config.toml
d_model = 640
qk_norm = true
init = "normal"
init_std_qkv = 0.0244
optimizer = "muon"
weight_decay = 0.039
lr_head = 0.00677
MLP neurons of a small language model. Each row is named by its layer, matrix (gate and up: input weights; down: output weights) and neuron, and shows model dimensions 192-447. Each number is 500 + 50 x the weight over its row's rms, rounded and kept within 0 to 999. Numbers have three digits each. A neuron's up and down rows have the sign that makes its largest values positive.
After each neuron's rows, "fires on" lists the tokens most often at its 100 highest values on Wikipedia text that the model never trained on.

L7.gate660:507484564433539459525482567500513590469517510536509554441537488496498532505482552503541662400445526498528459542601513471529480435384435496554477417506468515527475479513505517508462471461404510522487484489435426515557520484462411558530525409550552456497494538459352531392403437614503529481534474483627563462545446458533482453383491435577507518501543495485494491645522486472478443553549518449455494476533497443477457476491522450504559518514442489509535498525523495510463477565531575553397433445461490348510498422475565493522429545502463588538500642485556436500445406477546498484519471516483608416435484435409422495479496523474446546473457466552537515455513408458535519525496398477564416490516499582520526498437470511505528425520507449496459510443428491513536563527550406
L7.up660:507527472558532427433476554515423465510537475403461547472384497516515415486502440519527412470489523495504478426492467493491504521407475456504492615521462423511498522530577528456565472471562481547526600545587468473463523539549522593529551482439385475551500573507418460539449494550486498496420442414516546530520485531468504495430527604486514444464415517535532483449523517628527448515511458469543530459536441506475464611452486480485539568530648534468453580387463556525569545486459430547426461462431495433393510505455507437426519436564515533559448471551508448668523471444501577517491474484565526490483462501480576511549458484575482574465518470498447554473466506474413512550512445453498497501502506466503461485465539553455464390510490554478570487526464576443610545509554440
L7.down660:520422524589569464469483489519522457499574581612523434515481452511544554530508524501457476542552489488502540466467432514567537411429453444442588506505401493518531533473498493478491483411412427469511599523537434472559499486440460474497506471440549484492453567506457489470543519504434494440448538442509576480447453495555504516423499532516496498406552468565460510549450524600476544601547502480616559498469458441465456495444599535657537472463469497434518388517582502526552519464546512405500504410393491396565494606525536551548551496497522563589589445524502449556512491471577508498491568508556493568494510452459586472491426470516510475481682506536608584456511513516613488501582506608491523493587547454505423511507531488471476416539499517410509502494491528533536467585464517
fires on: " |", " to", " /"

L7.gate82:492545510406541472450515505507461385477572475518550483446520543514549529509487532487563467510506490518456430578489549617546545525381522470477368503562451424405506502483547531557464544560475461508464481462441507421470486450445555535450518555453469497592410498515492564359539477619446435545476513531477503416456539512446525550543533535555516508520531505566500548551428437449458494538516561576462602472531472464379521537538564539424503490477473442467520453572501509506576506477429514473547500552494503580530526512545453409574487418482544451517458484513437488524609588569560584499491415515576487467460521489609456464463402514518494576490499539576527501577462535551399537537446503471485513504498613438454523470507619476477513499546495535553541523383518524494541376502472386
L7.up82:416567504625484479451486566478480491478493493477569490446507415468524435461530529523370588555578462462481548530484529532491494477519534559465508495506520536576603487423467566497573416504537491516545553465527489597499479581500510386507422515448483527435555407448470467408453471545591578409556572526500544568460459538573543460572504518577511579431475446556467459507596492540490473438649514400496395498433488523529603528490491574521435426524519547476543479514409486503442566468486445528457402474484502421502532531487446507535402563549575492550535457438531498425445550536515500413423502578497599454502444439462483542478508440512535545513557443569502460521540436511581501535448463500534471451430530506418548527527518483443450452499528495519557483536531534503547521560497495
L7.down82:551600439452597548441472484451384498496525468475485500582504533480494539455430483491452560529549487458424446521584499520441519453462479412544408457519528512570529545441604542598365533500573515492501534525522568499489524481512436558467499516584429491454481536464482595503479536515505504532445548485443489570519591463405484571578514511545526562497460505508513544533401550426464399447490621558471596409491497457486437479579606453432528520482571554400478518465517495415438508478412501501516479470517401514508481494471557491561479469453588561482537467573470584585530499493573414359492457468500418556407515346585453497568503369518586503496558515570382467461425480570432513498498523580480527521519548430512543520570573553453465494547532546569520563543463456479530450531471518
fires on: " |", " was", " a", " NBA", " averaging", " Division"

L7.gate1412:524397526503476496528494490560602502456474601512487466422425507513527582505445547592503432469548500564571509571510483503494512413486441455425487538463486471513548481567474568522474463451492472446551509528612535520477495577510549542517512499549524409507545595535536456523455438567533497452540580454491449561511492444518494460513565535564585524582534457569522390571573492422460430392450512405467477473610508491391488471473444479368504396565504426441557610489569543520566530578593508549514593511515485421530527488473541485480524498576542558453500463541573543500522451508482487479492561488483452514484477551502437389494410453506532569491562451578528413521396519484543435528500487541477564523473482554502400383522501516484614544517490435525500565514423553545490478492495447
L7.up1412:564515484488501519545414503496455496513492582487501369506568576532519513476452476551492539552544557531492569468441435508461469431529514481561524531555469451491539433504523503477476534538543410520487593533565510488362400491581575576453566548528439454451570565489552413556479503617481515472607588436535528542485489426507481481463467515517521486459525423468479473478461544455422460485577575513449471459544453500397537511477456472514510407504521589551480537510435541468546525442543511545490419454516453529496513492461450449462467496570486525414558429486623550621533519516565472470524443447457563558443458505510575466418459547543570557421426486493463489524481421628512595519500433528496547462459488618470546502503454573566512516506499498403601553552492458515482548439555454
L7.down1412:482499547514470472503544502496552518403449593586466488474506520527473578496471490509489448527551505466511469564515527527562532462543476433486425468477558454490495518498427508516524512417536518477546469475539482496373581499552500553439483581491480423561485427564559470563504496490513543415523437457471580543577460507487478473519578547620463467614466435519576374552617397436473498554517491495537525430464452475555475538544473502485538453595414508493460486527510566558431549518507541563508513505506425507441606558489515523466503484448487460437521529493500516493470523541507577355471498514501560458587501429455588553524340512491489501539575565561596416524427576518459401500503515469624471524455480483462441453499534500487546561499477508499526452425486450458516527457409493
fires on: " 0", " to"

L9.gate583:591500531470588531484489559492437516462522444476442435515496509446511472545522544410504496543415406504530359494541535573556545558491526505508515475519578493497505488545480475511484563558577476517477502517560471572473442480546505545494447610580458521481466530516453508437575410424470492522481517476543507514423517420478582532470469485496485475466491564562452579474499402486446526512548502462455462529528511473460541499512487591559531490518479478548401515555524546553431518620542587452580425528482660525473571547536543471499502436453564505547526439524476497494448505446479463446586560484440443510520499464481466584541459501474564503490563560526437458515445550444510474543620531510507573474496550463507537416501540482497557416587450641518499550442473368571435482523437515
L9.up583:464486552457451461565423532487445482480495428520556427323547579480509459539573581515448447410446469518548473636496421403462523448456412475531568586512454438519518526508514492473489485513488473429474492497468566489492516399493526448472463572486434498484554506509439456584538516550471498509533581467547604563495519574455549532446517519531485558523404518594551632533436473475590435469553499514404478520477504570523462500485565463445512526475468577514458494466549460524460558468512482538510437527547557539476526593491439517503495543538557445489501545553539465449572470447445511463550520436462514458565515523490508632565493552502509532519474485562437565501513455514447444410512527491571521502475464529469459352448440420510437476521475491560613523566398542485393542549538433
L9.down583:536501481487572560488454535488453439497541585437564628418489477508555508533492519587548465535479556497531535462496519504582565562487564490483532443456451550479590452506566474521474500537615548564432527443478449465507524539442527548443464549531470445426501564465472481488492571407588541484443578532561582541503520478400397485465492558438462476403506486470472572473542525535584492466551482527610483433526572457516426586492502593462604560559474469442585533604369510536542549518516476458523519485525556438540554496487473495485501535526474411527472564416470527487510530589524528483531466489432428537544638474481569551472452567518635510518350614478581458515461580521567454505503597518633494488559543473488507516504541493456492562465527484536515505471507433484435466469486515
fires on: " |", ";", " is", " was", " from"

L6.gate86:545488444513546470511570558506579497533548439492389450465548499424489478541499486467401471497423493427604467517483496464581529394496509498590563549516574466516424542500503510481503470481478511522543469485483458486527616479492590486542489501490500538496499437498546547520447528560466569476444468519506575506482449530601531455458551489500481542621487533514577485494430467442452463561526486469530549471549464452460616423500638356545508569531548512581488482532577448536464587464436517481492538495564526452419500525512470568572480460476495441515567514545461462444401563476395461504502599451502505502501488501461388541460486459503475525590487391526508491399416462519554604577420508524471566507511519485469465470444603470526532397495501490498524497442481525538509585558508496
L6.up86:561478465491555437494526513568576477515551532516458505433545503472412536538594381379413442548503423585521456546507558524463512401499510513491516473477499366556425565515435489457557449478463493530493451468556525446517496554457552422558557408506550486504448495519524506553503563543531571453518584446471448465488506469516523482439505552573477419526444573496583363568529484472431464552535531440548513456458493440502615441442555372555525563533477580550556559475564422512496507435405564549573486440504490406510577512561498529539409463472564507500525513478447603574440618465447473526579434425434527484578415513549454553493512450597503455588500458491485585472475571473524526526563530485508543474527408359497548488489511495433459563498487574508483444395554532406512417464550455
L6.down86:579458642493465484506501527524477554431407613516466478504570538488474510487490441497442487505535448591458520510397582517506493548452554498376452473450452521519446499506478375502501477512551522427569462475511492548528473583459501497494556453516461454529461456571449440447557528394459490448578505411446537554444580562539558468446505551545586443482562504510576435478617532463513606468543511411680495527341477466547534530549448537429488481509577523490511475485449487492542496590504512457530416468465631562479434461551467511466482513530535519464463549452500468604588513508557435508474417561466442410467443491425567420514559504568485437494495553549437558522654602404499442462547466465486497529501450391444531495589422431488578557518483497536478481589516559405491478423520444
fires on: "-", " of", " Admiral", " General", " as", " Sir"

L9.gate1614:505544491567445549583583514454594476495528412508445484475439503548517438625519484479404617387455523521566554487498504440507459486550466441533542492459435488604494463508567450473537422550600563478570613468414613473539539552493558502439534458531479545552530548470399554524601456540500495448542517472484476522534551468463516555521538484506428477483553480567543567521525570533500493496487520505418474545534466497442449393537488461512448479469447491524524417544554559500545472505589608476438475437493517439525507588466513536475480407519491474479531430574485439479428456548535500499450539434488553559428482566481522480481569533541499557551505492489498466548523583610517528446571426413450521573514479510403570466509560581530503456538522494539489578475477504539504487509472504
L9.up1614:532453497538505505588465533511527484502487566516458420361510474533505481551539444523455591484446477533442463557454467507531492468598465479498590457479624511522489512513524559514477532483481547518432496541431492496503546536547497535529485545492512501455607538524433513439537557596500501504478435458465480512470468467566598556514471475589536489534432559514542487542519438546490464440517624492587511581527603447499507446453509569467479396415437475371453560527533526402418480493522509516541512577511550549421508577532540468514501494357502544531454493555504576532472431568452512536540491416463462464518451395505459546433360476512445522510525435460529510527434544527522516451519428450586595441499558508466551516519408511427389533517493491520412496468575484516450512559446444
L9.down1614:499536520438500450590484438511519391525514559591582450549499512512444539520572561603467428562445455440526495555465549594552509524494530510521491487519437469495461485484472582506449530549575468454453523562502484567463601527449395487438426520545553510482403462492548461508502547474503475519510446448480468426377457542558485514465651489491462517455530473490491384503523525454510478531504545465391490587525523464522562473540474573486522518510412459511459610531430579505520409479439444450530577481537464492422479556448522493529566505530477489527458636349518455450502446526498571487443518557552497486476458496543565443601605483538488520485433524530472463412479550414528491479518560567495490393554510508506513547575433505517543432523491454590514442414523505494507485497588457
fires on: " the", " of", " to", " a", " United", " as"

L6.gate756:447497602452489503560521549474460578410480512477493387463486484607501537477613521482567500535497459522516601537532461519504446569454532490424434477539427550521562472500602451522522572579607529474546490544543465435533449580539562491540495439591485537541531594465489589513565418502426488488455537466478468610462429589476485493519562542397494467479519393495455514513547545498559478537516514480536544548455478509513434267539443458491555424553524550466561458464472535587486483430508530484444497471559417449424466431455468483525507421568500476448490408556506491532495467522558531491488491433525503532552482528520448478434582551515517598474486453473530583420483485489479519474538489527523541581511510524454559506423489539349558499534487422561522563510455499482497457502516499
L6.up756:481492572445497580577493551501493550418535478414516458546482509585456442526615512525489536495508488475502576552491526486534544469494537503437487435460528467531497500496536367578404634576502514510565476507521493463550534591498537441487494435528559486533531555533529565514563512548516536518454552416471496569504426554507466474507502526422592451461564512445421502515515494484504510448485536474556558499450411438438412355569495418459581469475503538512531488418452448546427460483475628483431445435495446502400511526430546458567560465487503591400423432588488507502560473521491455523431462460475512519463440500493433486492562539583453536434537430496512544476540468492534446472548465560549463540514587521507630459412490577433556507562551449496536523569527500449460523512533442
L6.down756:486531445496550537485440464458503451486507510514580538439517499457487440588557508494469458533525567502524488482451581497508531455565498393555499493561574443508433403529434557507405552384501459539489494464520546574492590435402485523433509524518558452471460517571489404468511592469509538561554477575545549475505411469613554511451472414575530546528557592390507523551572487536488462484434558437474518471592515484489503558490530579462461540397552530487533441562433484432454566552515537525520516608503540495479545490472499486504540599483534578541412598436512516475488557425415502447446463582540509467552570408467526541499426467433453482517513515451561513567442499489499455458503495502578480465502546478490453441514556551585506423563492552440584518455516455533463400518418429
fires on: " to", " as", " of", " Succeeded", " Preceded", " time"

L6.gate494:544522533497589458511451513521474630480515475508408492394517512447551476511442575521480525471489577421436579572530482499472493442580485465515448439527513464472502437634476514466525486538476480526467522563577517583486542433471533497542510453507456401491571518531511511423548485492540574469483543481516543521495516463417540578497472471471458442517463569475481413496547542506444492514517465466569475487606472501582566530554505458503550472572486470460561474521480517642540451542467580509534543471565459533486492385449486458525379406519465546479471588489556591386527452463435558546535472494432404494417550498574416505504524404533533511465474495487472514445562397427572506510423401478572488551547593523556565516445449442543545501561456478519615478489468569494527483567525502
L6.up494:478495464454532356445459547613441513452568406567485538549488507495528565461521473493519489387495515499500458356492453570469534508515462481483537533500465442472469535536487517500512611519468635452499455477520568533373456507584513565553467536518516449446532544502539479429534473427550510535518468447388502532479489473507539557436479469424463566556611597497549505568479465541506464505529449440447484453582420455525417539449497539466471568604562562583516517586596488473534607524453529566517501501503513516599458450457420486557462590506495513547560481487446519586401459505487427483513452520447555549439536530496519526540446474623487518579554470528451483542545501448533419470549441476558513442495572430601490556531449446517491576528439513475546470494439477534497469426491517
L6.down494:511458482491530488499563428479447485549475433527429486511566486492493571591515436523587468541516539583468534409453495427500429517569461472541538560463494548500501508430411420484471430425462511514511430449538460482552496513429597538503500465426456452501473523576498511499482392507492523436550463564450501554403484500526474524443551534430469521520454567597578534527494486501421461534490440526633552383394484576373387406513533498505421451529471549537486467513536475524552500464482488509527620554415564607384491487396466540478400498531564588466537532480390568529534530521492518609559517490627521486496519444450485633449530413497417480542519434536458526561409504508538540454479470491473535485471499492423424499507468429562492478540456478453471525507581526533547411438518535
fires on: " |", " lob"